{
  "d_model": 512,
  "init": "normal",
  "init_std_up": 0.0189,
  "beta2": 0.98
}
MLP neurons of a small language model. Each row is named by its layer, matrix (gate and up: input weights) and neuron, and shows model dimensions 240-495. Each number is 128 + 32 x the weight over its row's rms, rounded and kept within 0 to 255. Numbers have three digits each. A neuron's up and down rows have the sign that makes its largest values positive.
Before each neuron's rows, "fires on" lists the tokens most often at its 100 highest values on Wikipedia text that the model never trained on; "fires in" lists the words (lower case) most often at its 100 highest values on Wikipedia text that the model never trained on.

fires on: "was ", "is ", "the "
fires in: "was", "is", "the"
L7.gate674:111124113180139090151100065096130095143110162161131177120135144202187092116191153128160152079178136130117058155106126151098118152156127142116175101155143172118143114084129098152171126117132103133116090063111130124142140189125127121168097127164144168130159088133100190099122110111150141112193110120117141045139160168154175138131133068124136076070137147084095133125123065167160197078122171086101059081086109201125111056194141147099111151156088131226083167138232171193172095094138101152140186133185091128133101123172129167127121094086111152125151101134068178119198112098090150127099166133120086158132109126136097113201128168116099156089109099134115104094140141122156139081144081149129081113094104176115144109106128139131131156161181115114138141117171126134156183186067158
L7.up674:101089094171167186050102104152173115125169137102153081142162141147100116142148110119152097169135084167120091069106121137125115113074119092131138109075125119122164165056148097090144134151158184155132180099151139116127142108164072127107183123129108212120140168135065109075124148109101121098133141158155134134152177121143117164152110163175139102161115098143149084140155107154149205130098081060114104151176131108198096091131195100184092115125127110151148133126112169165206106153106037147069096077098144161176087158172106139102165074174079135142098123122167163106163126135085153152135081141128117170097154145107200171092086105150109153177201123107089112103130133123135164085107141115159137156162142094112146194119144179097143107086130143119122091117090102111110117121133163

fires on: "in "
fires in: "in"
L7.gate885:134172159124126138079147150088129081141153116092167124110197118173160167127124162138100112128141165136099130131186110106192129110127121099079155107143171073105172158129139074135118110129097095159073144118156142101120102109100169139117095139113155117109157190119164106132141110139117092094132169113181147179119097130110133153134164175123187062142105099128160117149137125154174114076128099100080081123122143097179123146119136134098117141140110055083088128125127053159087114197157121152121138117106140165164120120088180071123130085113160133174157078139156170106176138140148153098179173125172114099228153107114136098159147180118072119080110154173098167085077134123125192092164141136109171124086113125104113096106111095075131135174086133120073151119060186150138115142139148
L7.up885:162095180059124123172123111130146117099146112138136132161104172127117167094161125083108170099174100096088122130125142090119165099164194110138199066119122118077115076158125072167140122079083158129085159103214150157130084131111141126097114203112139192089158151088193160151097170154077113088138165135110136071124096118114112100136174118158156127111134095127152152160074198168171155121130124104125161108138167121087089081183089102104151092088148141138096139123125146045100153127100170138067107122101075129111113096115182147140094162116115103051097109150144149110125167123088097115113076125162077073130177151071097119143092149134146113046166146138120122117122099123103057094090161149163150179110133068088139178106096142109112113094184078105143111095155112124067081144079203

fires on: "the ", "of ", "s "
fires in: "the", "of", "s", "top"
L7.gate555:101171120151132035156139195131077067135140161188112171157122092163123101095138143100161088212174171124100175129142060082096141156114107207080154126121144140082144113136127142132151125095164143144106118169084119129111131127112104149086194113118124117136106127124155140106168129066101129132182061166073119167106165137141153130133143180136127080154121108155153093149102105092132123149119127113161123144134091087118109115166149113133106169075157137132104153099037172160073119135130113091171179119162148102136121121133098142129118108086145127123082139155085118122118021099109166143144114120109169157108063078143070088148131094158120146156154097048145059167097126107111065078119179117075107143049104157143151161155127131089143137113159035097087104149108135104129154128121156
L7.up555:113105106157103150102070139128125212091132148146161062128160131103134144093143101162093094087129148135129113096123142138156201149137116160125136101173097182123119154165148095098134141180099125113105130084173171086050117150141166083148072174102149120173103106100132163125122147128113133087113113158106141110180102159134168074152114152144081122168094109156160115113162137189142170123136124126167094055131170158143100041058118122114096149128128149175105145126126095165201123161107072125104097130110107070124158172057150129159160153121134129159139101119140075085155153157139128162153100133150139097152160136142115207141184131101138168148141146119062215117122127116138176155080168116098145097144094111110130106133116090133139103125103179125218109134120097135093204138120112

fires on: "for ", "the ", "after ", "no "
fires in: "for", "the", "after", "no"
L7.gate210:076139174143134137123141134158153172129092095138056085059133114132166123120098141115117184129169153109052162103111071064115149187094117079172132219121119115143198095141128051132126146125107149127164185173137171081143141107133178120086110156119172182131175143118110097098151105126153176120163095104117111156146160130130193146132164149138179127159085134120098148140146107183119142174077162120124128211178121129096137126130130163080174088108211123159111167125095136121078107096055143122118179178149151150147145129144121127188165119096146103142098113144179098100124126093125122168182147143143131119125116108108137132117129104114117182199079123085171145122163121113129138106107168132143131176107136115121093116185163123141111171142123140138128075108096125154151126124125142
L7.up210:103118053073095150089108076148141133138150134093076151043171155126129128156110123142149095078129096133104085082123191146096152177117145064123149155139157181052096100143104095136181158119140145145180176188154134124122090119125200177138096088121153170160174206121142076087154115108171145117157110135128118124149131132089077121115119136070116139088113125103158163153144114194118155135096089196086113044086154144098145185089181126119162092124085118114113136159118146090117088087148157102133168145146128085071109093180158122160076150110112138163149135114145166130110110187172098139145107087222106086140129140105158153096098119099164128138164154122106097173127145141139114109087140165118081116136138130164119138134101073086086150097070185152176129149172132141120108135139107

fires on: "a ", "an ", "to "
fires in: "a", "an", "to"
L7.gate311:119192144147118102140129124163087155138144148196122172175101136122154089121081161121085148096168127145132120175106168098100093132144099191147150105154150142131116109072076128095177096096171106150111140116122102106116101132111127144115114147138118157149185123148135121162148081158167143133130157149100123154145207135112084134119154119149180161084168130110111133168162199060149074099129197100105145201096133041148159076080108117121155098134126070170165113129176088194104155054159099156078125170137148107095153122127090103131107122081128154178146122160081129131162120138082170147100119188187088098126126191120124130114147131161077112136106086095144184145170118075144154100113129115099126167106154133102111160086149163168113165106185027127116170083086078141179096115067153
L7.up311:072157117126141144097134087157211090141116157083106122134109069121167131117110101113144074152175105118120154091113147126097152096119141104184107133086135110069165072160122122104141116117067110097144122117088145133111126112077098101087090054112065110185119115160109073146109087200129177109188130132169136105135084093109108106122061230132103104120147146154178157117138146113153131173118140144162067111134102109147141134101084146133125145110095101135081180117144144146103119171130105104070121079079109070143189061157137120104135129138053161112184102170146129112169141130124074125152103068155125148108096097116113102129139130125101154117099148141169087181098136117132174127151120178145160137134145135101106143211119120128188174072119128107110170113146154136071104150117166

fires on: "to ", "from "
fires in: "to", "from"
L7.gate813:107155151061108132123098066182161133158105115116099143100143113150124117122109138051127093108156105133104128134148115182148106162135073139148173147119131159119168110156108142144155111046124172129143172141115133116147097108133110101085081179084115077099052095120171090094158116126098166147121107099109149166143107104143048158189167109139126130123116099177108102105107115126164096093134131123134147099130113118101151128153115153164107172043118103128145137128180109120117134072145122133157109147128130184144113175157151162117110102152139125122161150119123085123114109166050116152154101124190130119156098128084195115132134107166172167128144126101163167185117101098130161124082179149131153188107124064157172141121122126141177133134208126122107160121150101058137076126096172
L7.up813:084156136086117151103120125111180142140094141077090099150118156104122118137190137155122137206142124147114104131198007138126184116151090112087102064145148136133088080119126129126165133143108187112121147128139130183160111146111066109085192160166086134117063079099175130127155156156136119133174126156089131095140131167072167106128128160076127105092158137111062156136142120126108091118143137129202173155154138143088137091131099111119111148090146119124087168082107173184152112094163156158157146105112152096164124108106128134107171111110097161136086086171113156116169105128164145139200110110114125089167154155181117075076150114119104170106142136164143130125125151146068096094077093134073129097131102083142108143108068069144145081143132082053118157124115079109127126124124068

fires on: "in ", "In ", "into "
fires in: "in", "into"
L7.gate532:112116166155137112141087097133124162109148146139141137123111201152181164078091131120084155117172156121064125145178112135134118153135160124176140066205133091113157074129100145160162136206148116166070113089153095100131079129191133186089089122119089140114183105173212185150113127179144143208211144087163144120109121115123099136137117096124140145100097133143119108184074097163121131118125172094164133156145117085100214121163139092126052099114086075135144127129129111133116185166143140163145137148166088183129147077034114123082160146132138101125222075162070120085178131198181136105115172110163081120120174148103123188093104175127068142102127094145089135180114088173100161133141051105146122057127119125129088156154098183137136104096127147104128145104131098144116108126139092
L7.up532:046184117123135046118111121084114117125137090104121175098167123146130110150103147175111154158173146133138167158162188148120136104235135166128103158117120127146158148118090100067089083124055076136122156150152070116068102121128118118129117124157139153139172072132118120059136143167121139132178155130107147138130141145166125100106103133132149140132116061053126161129057120154095160135163051128133156087129117097121175112142194104134166129112109069110085142112095112136111135105167130111161120141070082113130075140131133121110132137124158106120111064204066155129113117143122159154122140153104101127145139113099100091046116135129160145130110124164112145129128098111144107119147119082115070131118135165092149136106186110153178146157137107080115098180147080169135133150128097

fires on: "a ", "an ", "is "
fires in: "a", "an", "is"
L7.gate239:169062163100095140110176159123165125146098148151102129136120181104141115171131180134141138113193166163159121138115140162152106123101138146089166090118100185076137171108156053136141125102159153129180092179134101137167078173141115138113134172113163116136093147139118152148137098181100058098162153177133115155140105086143120155172167126111075104131156109154145093106137130132161133045126154134137150138135131111111154051113155103156130159065092171145135153189195144153154151061200140158101171145115179074091135140095116115137110085136101186125142145183119098142183179131149139136152129167157138080147158157103117206149090133171079193106143102134093116089164160097139128127130143108121171122131159122136112179126113165110136171173095156145136171116089054074140099108062130
L7.up239:090120148110106129186146136159159144151081128140104122137078110108121120102144129115140119152112094147167075121157117132105178126149110146133124109136114117103149123119069128148197117191100191098111156162126113114168115188156098111122121203089132098137080113128144155086105134119128133125093133090110151100184122107113112058121184063166110132092108111126185139131156157163157174134134190144170108101154077059199099167146094100136068119117086192150186144112087118115112095117191147171094105066144116077112154170094113130159140094097146104158133189184136161111106118170108152147064119185169151131160152161064127135141105088175143105124142131162148149160105105069150117094118107202120136193190171119057164115098136183065140110123118147162156174151132189130121166094131131

fires on: "A ", "In ", "in ", "a ", "all ", "every "
fires in: "a", "in", "every", "all"
L5.gate1058:134153131169168152119132109135136111158123096131149143101182089154167073089136085147145125124123147201111125121128097127127148119136181098145176202189092158155129230157150105133098180101173066124106091188084113121121107117060125085089106103125135134108167134178087118064176126156103176130119121130171195157118134130185134178158107146122133100120107158194118085159116058166170108034145167167119110136159161148149158112117087096155160117150101138158116110135124136163096135148155118150156130185120144127095129126059157105157121172125081156092134114174132124211100103105138161133163099131130058164127071074115057105121117116078106114127113098110130163069125124108121099159100082209117106118129125151143181052149144153076116151173094160086167152138097098097214108097119164
L5.up1058:131109084183184112124095090181129105157168091119152158111145155135144092176180167155093149115108134078132055080159175198122156102135132160054163108128163184082121124130109179106109030159157070087104105128171129159138165146176124057185118153105173183150179120124164138125076156130107120121170161163120131078118148154128107100104151182151157147121219083119205093106141099131068143079094111127146144109088152133126125116146154165098116149156124084162204181196123137136114101129140151130135146119120161114178142128145121128133122121101101134115136130166133125088153118110181151067018129175099100124093151085121137172124076163126133100099135082164169160165096101106099070109107139090109107100131104150117090137127093126127135131153059147148155159120153148055132166139102071

fires on: "to ", "that ", "at ", "help "
fires in: "to", "that", "at", "help"
L7.gate131:089164145137122175101129114104149098135091119121089157131153131111156127188152137101156141060159187169101131140173135186118143164093198162156161129098170185116170052132120110195150078186063122138101064123193160123148055182142086110128143127129139110097143069115182153131154159161136150088111177140153144135096156127126138134130162148112059098182171141116117147101142115116147099100140156132171109106073120082154175127160103213212103136182049113141117203094121085112100129146122103107102143092109122161173128078215112102140105091092136161128141118087044074132159142187121147150103118180164158116160048104106092141087099154134093159119095089129061131150091150091108125072078108155153138074091133094163125155130123094111168153122125138117135178099136075096154135163153131
L7.up131:119170182080117208087161146091196158092110112164115168093102163159116129116077095106134098080141147131141157159101151157130123100098180131131190114157171107122115116114093122101091138161069134116069038152111141117133060132090169106047099120136119105117143082133133138102097120100168089149106170083123106174124090130174132156124137139064091106183158127075149143135103124116101087142095103159127166137044139081149158136162049102112093133126085066160116124117132089163110177100095097128168086137141114242114098093112115119129084130163131228088130102121130068162127155152111118126147179107143167171160114107166063129089100079176096124137114126146111137208133136078124153107154159144139127113108155145122078118118135076105162113144097149161142136081136130054166139137187105

fires on: "such ", "of ", "the "
fires in: "such", "of", "the", "later"
L7.gate492:081188135125131134109069089166131124125121137129071088142120087070146183111085121145171195144112150091139103136113116120109155117139136130119107061142182106124093091140133081100186137132117178151102145131101179154079135098106129125136180124117100135171092114131147150066186120191115100162192109155108143171108130122175167118146177133134120083104110178157079152149136145160116129106138131148128179110097146124174138141105169077121144103097161133166031156097086076138135097089131141098143181140127117112104168164152170190172130086103200094161115068115114147069141106105144140119187171100114125152103109109107126105119172165047091156088136107068131104186157148026077127137064167098128115130093067164138144121100185090101151154154129101104125109097030130189154119143159150
L7.up492:081127135141083115162175131071064161151151132110133122138124141100105094144081120162122157166135141079160133181112116089106184145104160148153061118138147120124096068164142136097138173074100093134119098185139145189109127103163175103153156078116091122183132120139120047072160129143076115110165141165116090154102085094128161089077062098063097175097192144102127173149123154131098098127083165134137126130127163090111131134109142140127172086160141155148104114107098096145142091057144153078117125138076126114117133149104100116144186149115157158118090113015157143143141114120144162128148086113088089164085082112125123129207178170117132118117133138098086099103154132102144135138099193084123077127086067185104101162162144066122131136165130107121159089156115114122152123112130143

fires on: "that ", "one ", "each ", "55"
fires in: "that", "one", "each", "55", "by"
L7.gate1137:127162135076112164020068171178184091140082147141133118129106151133111103088129089081128124097153159121153164107109072157114109134133127119122163161127064119123104150121135144103123090143078155127097114106127132040138114108122146124070109108135115122169081141088154160100159075146186088177063179116110123139108139113125061150128134092182146135161132142130232136096131147161136133103140167127089183158093131080167161095100174169127096089143111116097107126120129109108164169105144089122138133176170135147183123120133132063099134087150123152122139122123116108110184195146203108116116122102103169105169186104107118164129114099137102124113099105114147124161141100129137176133209161102124073098166181088119129108066128068134096216174059127125109149117139157115106156092133120
L7.up1137:151101134124133141081163104175117121134158130135100149171141163146148155123095136148174117193108177126169123168150097137145111168186121169138131127134141186158188133084111135160112105127135159145172170126069173113124125147120132131112113118142135180167187128166093141108167121112155153185175090164137141123138130119172139117128167080064144128123096143167168188133143083120137152179162077173085089088181094079125153103058180091113152094121125171142135079094105112145129122133162129082112119148089089164153145099153094118134128161188102111148138115136141097058120167073170161234128128157093238177124070097156098138086144123150141088113144152153132135163152087187185050144074127143123132157149190068152074112144152094132149152162082120012134137139199156145092242142200084

fires on: "the ", "The ", "F"
fires in: "the", "fasano"
L7.gate370:127149160168085107112124101171104121167119207115084116120148172148186158135144127098180153088107150110079142124149103111083092153155064126100159163174158106107102149112140125119146086104105083105127137069135149171133161169126162160113092067150160138156144064129157179101160095149167130144144088095121138158121114157139112135184135104163116077111122127153125098132137127162150149153133077116162139122069167100150173081206167152052106021083145092162125126163173140135112143130175185104119136208130093107137173065163128130099104112164147080134093101130144113106146141094123191101144117116159102105115136139099084166100163100102120125124117099110144102155124219139121072177155119101089086117073138087141107122125103125102146154122118140156145128085125177167118150095096147
L7.up370:139148111149137042171159079154144136118087154147103121098161117122144101164102087118136158122160124103043161153207129144137109158142060125114140132209177072062160134149141151142202185102115106106135119112146128081153121123094121133068103075131124087208130070119130120142136083074173113113151088116101152121080105173142095092093096154087108143118166087154153148136152118186112132136127131100140125066122163157158139126145146149030122059099153124126102154095159126163113176140128159114144147113118078123115166105075105187120141143151123162212104163182134139128140129135141154074175170129098123111136098156063076111128091119118114134142113114104136179111149178154156103172044133146131080122122076138102131095200114119139133123099088069123124097130145112113143128042144103

fires on: "the ", "order "
fires in: "the", "order"
L7.gate25:076102129152114151081115143117163145173171072105155153162088113153201183146025117131081137110145129182154149162080148161186107102210179129124079137144182081125130143103119127128167105194101118114094124094118101083112075179168120103119065123116104102090116085167134122140135128202117119151133186152128118171095135064104100176159179155118175136138174131083096142179131126126204103167142140157085166169155086107097183122144116197163092139090090060134103105208104097174102138115161143115112130131138123146082156124149051105129136103094133148057165117191122076119158098124170177137086089123091109108128117106094169166148114145123100135123114092136079146102109123098097164114154116089100142126156100154147108153040103104164137098128148134146122174058117177146152140143110140
L7.up25:087117133134109120096172200104166112149080181076100067173074140130146126143120166163115075099126125093146164085131145133113109144121117100152107114162105090197138127149144148143159148120171104128143119165078147132125128148125065192087106159119156119096127085160152091109138122091132175132120099135180092164129203143069125162104118148161061117071142123101114120112058126099146144169113156181104121155069141129136152127143147104135165113189119153120111142113108158192138126118121113140166189183147140080077156139089093167077125123124188142138083119142124103177127149182175155176112158083131138153108143149115127127109129090070123139114150159090104124175116144111168147101173093205105112120114168179113173107116133094070194075104131107191184087063125156164085150106185123

fires on: "to ", "such ", "that ", "which "
fires in: "to", "such", "that", "which"
L7.gate675:172152168089142119128102125134108091116056135167125095136165150172141090132135144129135126125121135089103131170183145114129169134155146138104126192153161090134124119136137102133113060151142101114126131131158134106078104113094172102118134079107116102150151102195136098090135090087156142126130144113123128168123152161152115199109196125158086119200130128168130146131126118140138091054132112119163139145153090116176123107168123182173097054143192126189176151111125166127118139117145111145097108165164089158153127152134118063131131104138191099144087147122107174151126105127124151099169092153136139122110122140148134175147122101146154147128129077050145162147127185072065167091134116128165120093119133107125092111134114145079125132151156122138135121093149047088157164195109175
L7.up675:048155143133113197066120121115185167135131099097117158062155143068136117148164146114164088096149103148148106143132132122098159125092113071116118124153129102172160114156139172154157123067181122129187078116178135179146101131124077118113159185128188154128112117112157128104144170088154101153173088138122120170160065114163082114147113072137133089123152150145111161071146159080157158064123108178113098141136143145093112086145142168092137155135193198141136148139066112126153156139172120151165138127112136103144123110156185178159084193114153168152139113157155112135065146131131112096158085163186142150112164121160109114097152082124120168178132135129104154193150223107106105163075172114094130067171105151141158198094135136126120119201141156065140094151130120139101130091117111

fires on: "In ", "sub", "El ", "Rhode ", "West "
fires in: "in", "el", "rhode", "west", "submission"
L3.gate596:097151096087187075169142103099153175120148103087120152187166112163123166089151088196149144137126162097130120164140120144131114112205169145125105172158159129111163189126136127094119158133148081158115055115115158053081137145084153164104145200128125116156122123144123090134189149119102105130202113134179129129058125189106110118131153111154076100138147110112117108138149175135092101114125136070067113177196117146139189138098164072096115102087064069098145170155161165141084133097077186103111129125140100196143143077093127101140136137138112133097121118149120105148165129136151126115105139156148134142114151151118108143128070171107148187126100109103138170160068145124139141146185099125097162128126118173129124120156123118171111107133119159109138096092132136086093147138127106
L3.up596:063170134134131061129075100148060127094131101161105128146159125119111169118121143150044148105145136153058122121111131131157131145208120104123134170156119174151168130119141144099157142076176163131086129106184116149098201193088166120131153175012064147138119133136146129197149162130141086156167157170180148109119171109116169105109140086135140161061117119138091139154081148106139151103147130135111070151184167131167116128071159139127111164119119114130153074134085158069112147098129159131101167120146118183120131164092142114136106111128137116108164053137155193113148130155150147154104212101110101114099052179154143181088161135120085105119107112137127158128145158068076083125173109085163143149091168114118111156156139141125145160112108093118144094080095147082145159098182155

fires on: "an ", "a ", "im", "end ", "her"
fires in: "an", "a", "end", "her", "ended", "ending"
L3.gate485:124165143147152109128117153164122149117104111124073147137113091180132115131076093180118137086122096158098164128128071079111139194132113138171102154128150109145145175095153098047112155151177141120150067071132180100134109076170188089020073175061137107173141162145144128116146050127118142110152106140137152173099122116144141136108175115083108091092145176183112109088109090157162164092121138129152061100104051111088179119129087208126134195142114162116156129131104161216110220123136122113111129150127161131167099103110136110072102134138087152158150147092116090096133163125135141134103143106100131153144178148109139133131139168145184140176115198131177095115144193064115100107140187197113155131093141095106197126149096176118105088127120128097119107132144155157101115146133146
L3.up485:159136064101076117135066105139144174079171101138198065146122092132113151190088115167113167085098126155152095116079074092145151125131140094132118109070147141105130137079100115087131157171107145102132087096138158164136137143085150136118077164105079137117132175145159099185090138193101158136090166184170119174196115110105108069072130134052100167012115143132103080121078135187109107124088179137149150097113092123154212163162100157136129086161078022130135137104138100159129180154137125075082116145141157085117113176166083151093111104120083158098118118146107134138180122083142138109180130091127145081138092161131105110098052077148067134121126167130151078124163094125065123111130083182121180144148107151158127160177108150174158096143048122108120121082160137142093120104093137

fires on: "City ", "United ", "State ", "National ", "satell", "Town "
fires in: "city", "united", "state", "national", "town", "satellites"
L3.gate1304:112182124076147093134170134140097182178122046085148198135189112100141169136115194118095101121165150153137178129122091109177109124168140139200109139145199157143200166195142125121210118150180090081158108132113119074064166097119073141078136097129127106141103140222123097138102179135144171126069098123172139127104099148106108142120069166136119149153105147138088103160164124157104111098147135102162117084169104100123144159120222141105125162089106132163148143152104152105127097101165104188071154152151096146099156129077084161128133112152132134079151107110123127164108105123178156097127138107063083099076114108129085145168099119125094150153111111101125150112099121149152128102157145152098133122195127146120130131136158129065114117145129113178142144126142084153058158180164204
L3.up1304:104103152139106132191073152078178117128135152120081117089172094103122154100068155181187095109127162150102152152081129111141128161123120106157101153106110126161112113145126103127149149172169159116139102129164136105185120167100194137147162096185118149119091087120172153102141134105151125150187240148115109139176122112139100170165146054111077116164116170136182147116154109138081118128115150159108128115169073153154113136154112088130175162123116092112058152135157098123188109115161119199133125101123198167140074125115107136133120111107130112152130130108095147129096105179119130148167107093166132102147083140172069146111153143127137096155139129091137112151132189144140227145062142157143144206100115156134128113114167116144164152169147162108084173117162145088169150100134090

fires on: "all ", "the ", "were ", "are ", "to ", "those "
fires in: "all", "the", "were", "are", "to", "those"
L7.gate306:144095101116141146084077049142118153137117097142123056142164162136189148132102106111110141102092221111109098117123120066094111110155206116149158101159110153143161143101136165131083095091149120135170129112179139109079113144099122102113089099118115113168135124145158130124100143167172100128104121171136151138080151165096142153078122146105113095088097181147137152190135138099093121120115113098154156096140098097163117095172151082094131059043087139167119150103162085149105114110103178106088145159221138134172183052133118132133155136111089079107131077123172140104181059194136132126163088186148123098117183149106120135177148122116100080061096137079124185174128096112166146095140096097149160109077103190135124088121118114162132138102077142126159147105134097134186127172054170
L7.up306:114120072130107093132115095119142159150153121112134131175103103156167097131104144146139118121122111134136142122100091105106091152138136156159117087110102150163114080035166155132124125061160122093132096115128130117111150103121075141074096116105061082214191158173122118072156136148096170131113107093142142100181118076117065097060125105097154158149074131164141126158125099102117090154114077109107165118136200139161109090112138119062140107123180121160149138162153119119064099179101170106119058155155100125087176101089149070148193137112080106110129104073211115137111105116144115098094156149165133156123086147090070133143119156086123121159136118130123141197098113128131176127155113073091125135117152135121104112154119136147147130104168131126145165137112085090176061106101214

fires on: "that ", "which "
fires in: "that", "which"
L7.gate944:104127144149093163085131115140231112136104130194105162106123118117138174144139121131179138117103113114090084147126116147168122126162142136091238096155154158097103100120160110096104069191152122132130055131135094129166145125112085124031116126149109124148139163136226154093172153148150140115150156102111132194124149156139091081137135077165089071154109143121162163119087102130149167112124105150126156085128118144144095105195178096112110154128136129162061161136076062123168157132176102100142118174108132133135131119151171168136051147205129169129173088160126101100123120164140120099148182119155061138145143122162082075084152093098110114122134135134093101160101152173094166169100174150072101046093152119090095158112114100082103105141141143096137153078149099145164150094192134
L7.up944:071084097099119133072091164193122105101093147158146103121092140140104095121091114099093115141116127094119117132149131104146095146132079127109118131142096144098147147125141133107129122144097113163118146148148149092083097150086140160106191151156130136117116102146133095098192105105125121085102113199158098124132175153095066094079145179080059075170095091090174082089154135113121121148122170064131108159093151097118147131110159137148135086104171172135137107120153111121075138122103094136179153153154090124124137188157119137127125131086174144118118113119052093119170158096181125155171130136175104106147182137154139078107096080113191130143124092128120118174082116086151181090161118159138120124133161130107150174188074091096137160082151100088131133133133092091123136104092123

fires on: "by ", "with ", "and ", "for ", "just ", "the "
fires in: "by", "with", "and", "for", "just", "the"
L7.gate1100:100059178152077150086169143149150097139109132141084105117119144121152096115118144085122114104095204147103089091188143129101121124142159179137111114141140143114114189125108153156166110127085163163118126150123195146102122125071142100101127084149159132110113058154129146148140134150163157107092109116117131104035190127116140183077147191164108155091111077124148105118108083110137095118140103026116130141129118112098141148119117095072172100157055122135119163096151100136128100117166178170126183170171135174130180099130165157078161123071144107096089101061143108162151100087113097102147080146138101191132155126144168101172150064078160141114068148154145175117160143085118138175154188156149143105128180131170120068178107144083200171099198130138063114123117123151107138089131106
L7.up1100:162001131158078159178118106120131080146151123143104094098159130134133114128139120134150085109108151097110106096140120136124161128129123170080139174130094121133105145097138095139161160176118106147149174115175169153134123152103123082166144180073082151095166120151098143122088108159106144163109123114118091093090135169138109123054130178187144122165100151141134083152147154102144127097101149086161148145138145179121149129149060156131097117095100139119145112127141099106121100097125126156099134132168090126146122089110114122172143095147135120153165123110079098112156158123141126110166099138142101155120095122096144103101179104093129085114120108124128162165112166122123063128163151168119147057143145135207134120207120070147087163071184061109162133139097130126140162156100115

fires on: "also ", "still ", "to ", "from "
fires in: "also", "still", "to", "from"
L7.gate246:151096133133147120167081138138159155134195114155131090148129155145151098135136144124137113133060194115112089123141150113087146109116109150125213096136126197110134108119146152095053130122137118122168115123155098146044137096088105054058105135120147048083167153105147124098130130116104114148150108139108123141145152129140098095099134126102144123160123160149119143172167131102056110152160103095142154162104120119165143191140098150091133178107151147139177153126123151141147065078154165135151103102160127123139135104155063126155106166082171146122139132127160082055163081156134109137047140179112115119146148120129117193123185080108085141109153105139134191106154140159052149096100205201133095060202126096114154059173096112195117194129100102124105152097057132140193133133171078
L7.up246:138122169046089133149124082131114146149110136093138092114123162133118111138106125092099166078065098095115124152046113100131104124110182045157096113161159141111084118157111109131059155158108156137113122109134194107131128148097097180160086100200099137136133112144050162122127135130139155130151170108158139101133123164119165140138112168147127067154115166073157153114162159105141131114105110151170154102094119101170103098141126159130195128076117047137172157129143039130117148107127064138092105158093151060164090154173200087144132185176116074117087123120071157173145124016170153110163105104157128165123161143108120102104111127135134112096131127077104108080094122155109169159152125106133101096109150151147099110108151124118094164164133061115183128094212085078089090113127145

fires on: "after ", "After ", "for ", "by ", "of ", "and "
fires in: "after", "for", "by", "of", "and"
L7.gate1215:033156143107155083135103173195132172109106126170121145114086123100152123100114098074149113087164104132074158162091181086090114209171156156152134079170093144162136000111126126102160147142098101113169094121144160131162114142151130125103149132116140149093184156159139166087202112098135122120180115068184136114108144135165158124170138161121146166167106118159172112115128146168149156074132149139092104191099154082100169154128130127122104170142081203110131126135160153155170118113161084167139121104080099123085118151055124154211105130113148111131145137160130134137157094172137128098114165107095135107087118152117119184116122116163125112085173114106121173126157185122151113114090092106172173165157117137129162121107124152095103109079192088151106164124089115147142165129110132
L7.up1215:109144121133120094140134113148128099154145176175124142111100174091182127156108109141138119087187095073125150147062151096133143138137105098098138162112099104147112097151070106122166128079149155141087119189183170097144166175088101161118120211135082092141157188139104152140103117172144167129141154081136134132093103127164101114128123131165144144107098143127171177078120158086161115157114139059133175158089151140118167141144127120141108171077152108151109110118160088164128133152137194113132125113138133070126143066125087091168108058110119116109133150112113104100162112142203068112195178129104167099096148175113136133132152142091077106165127105120132117160102090111131193162107083120102105104157150111094076125097098178081100158144145084132118109076140118144090156131094030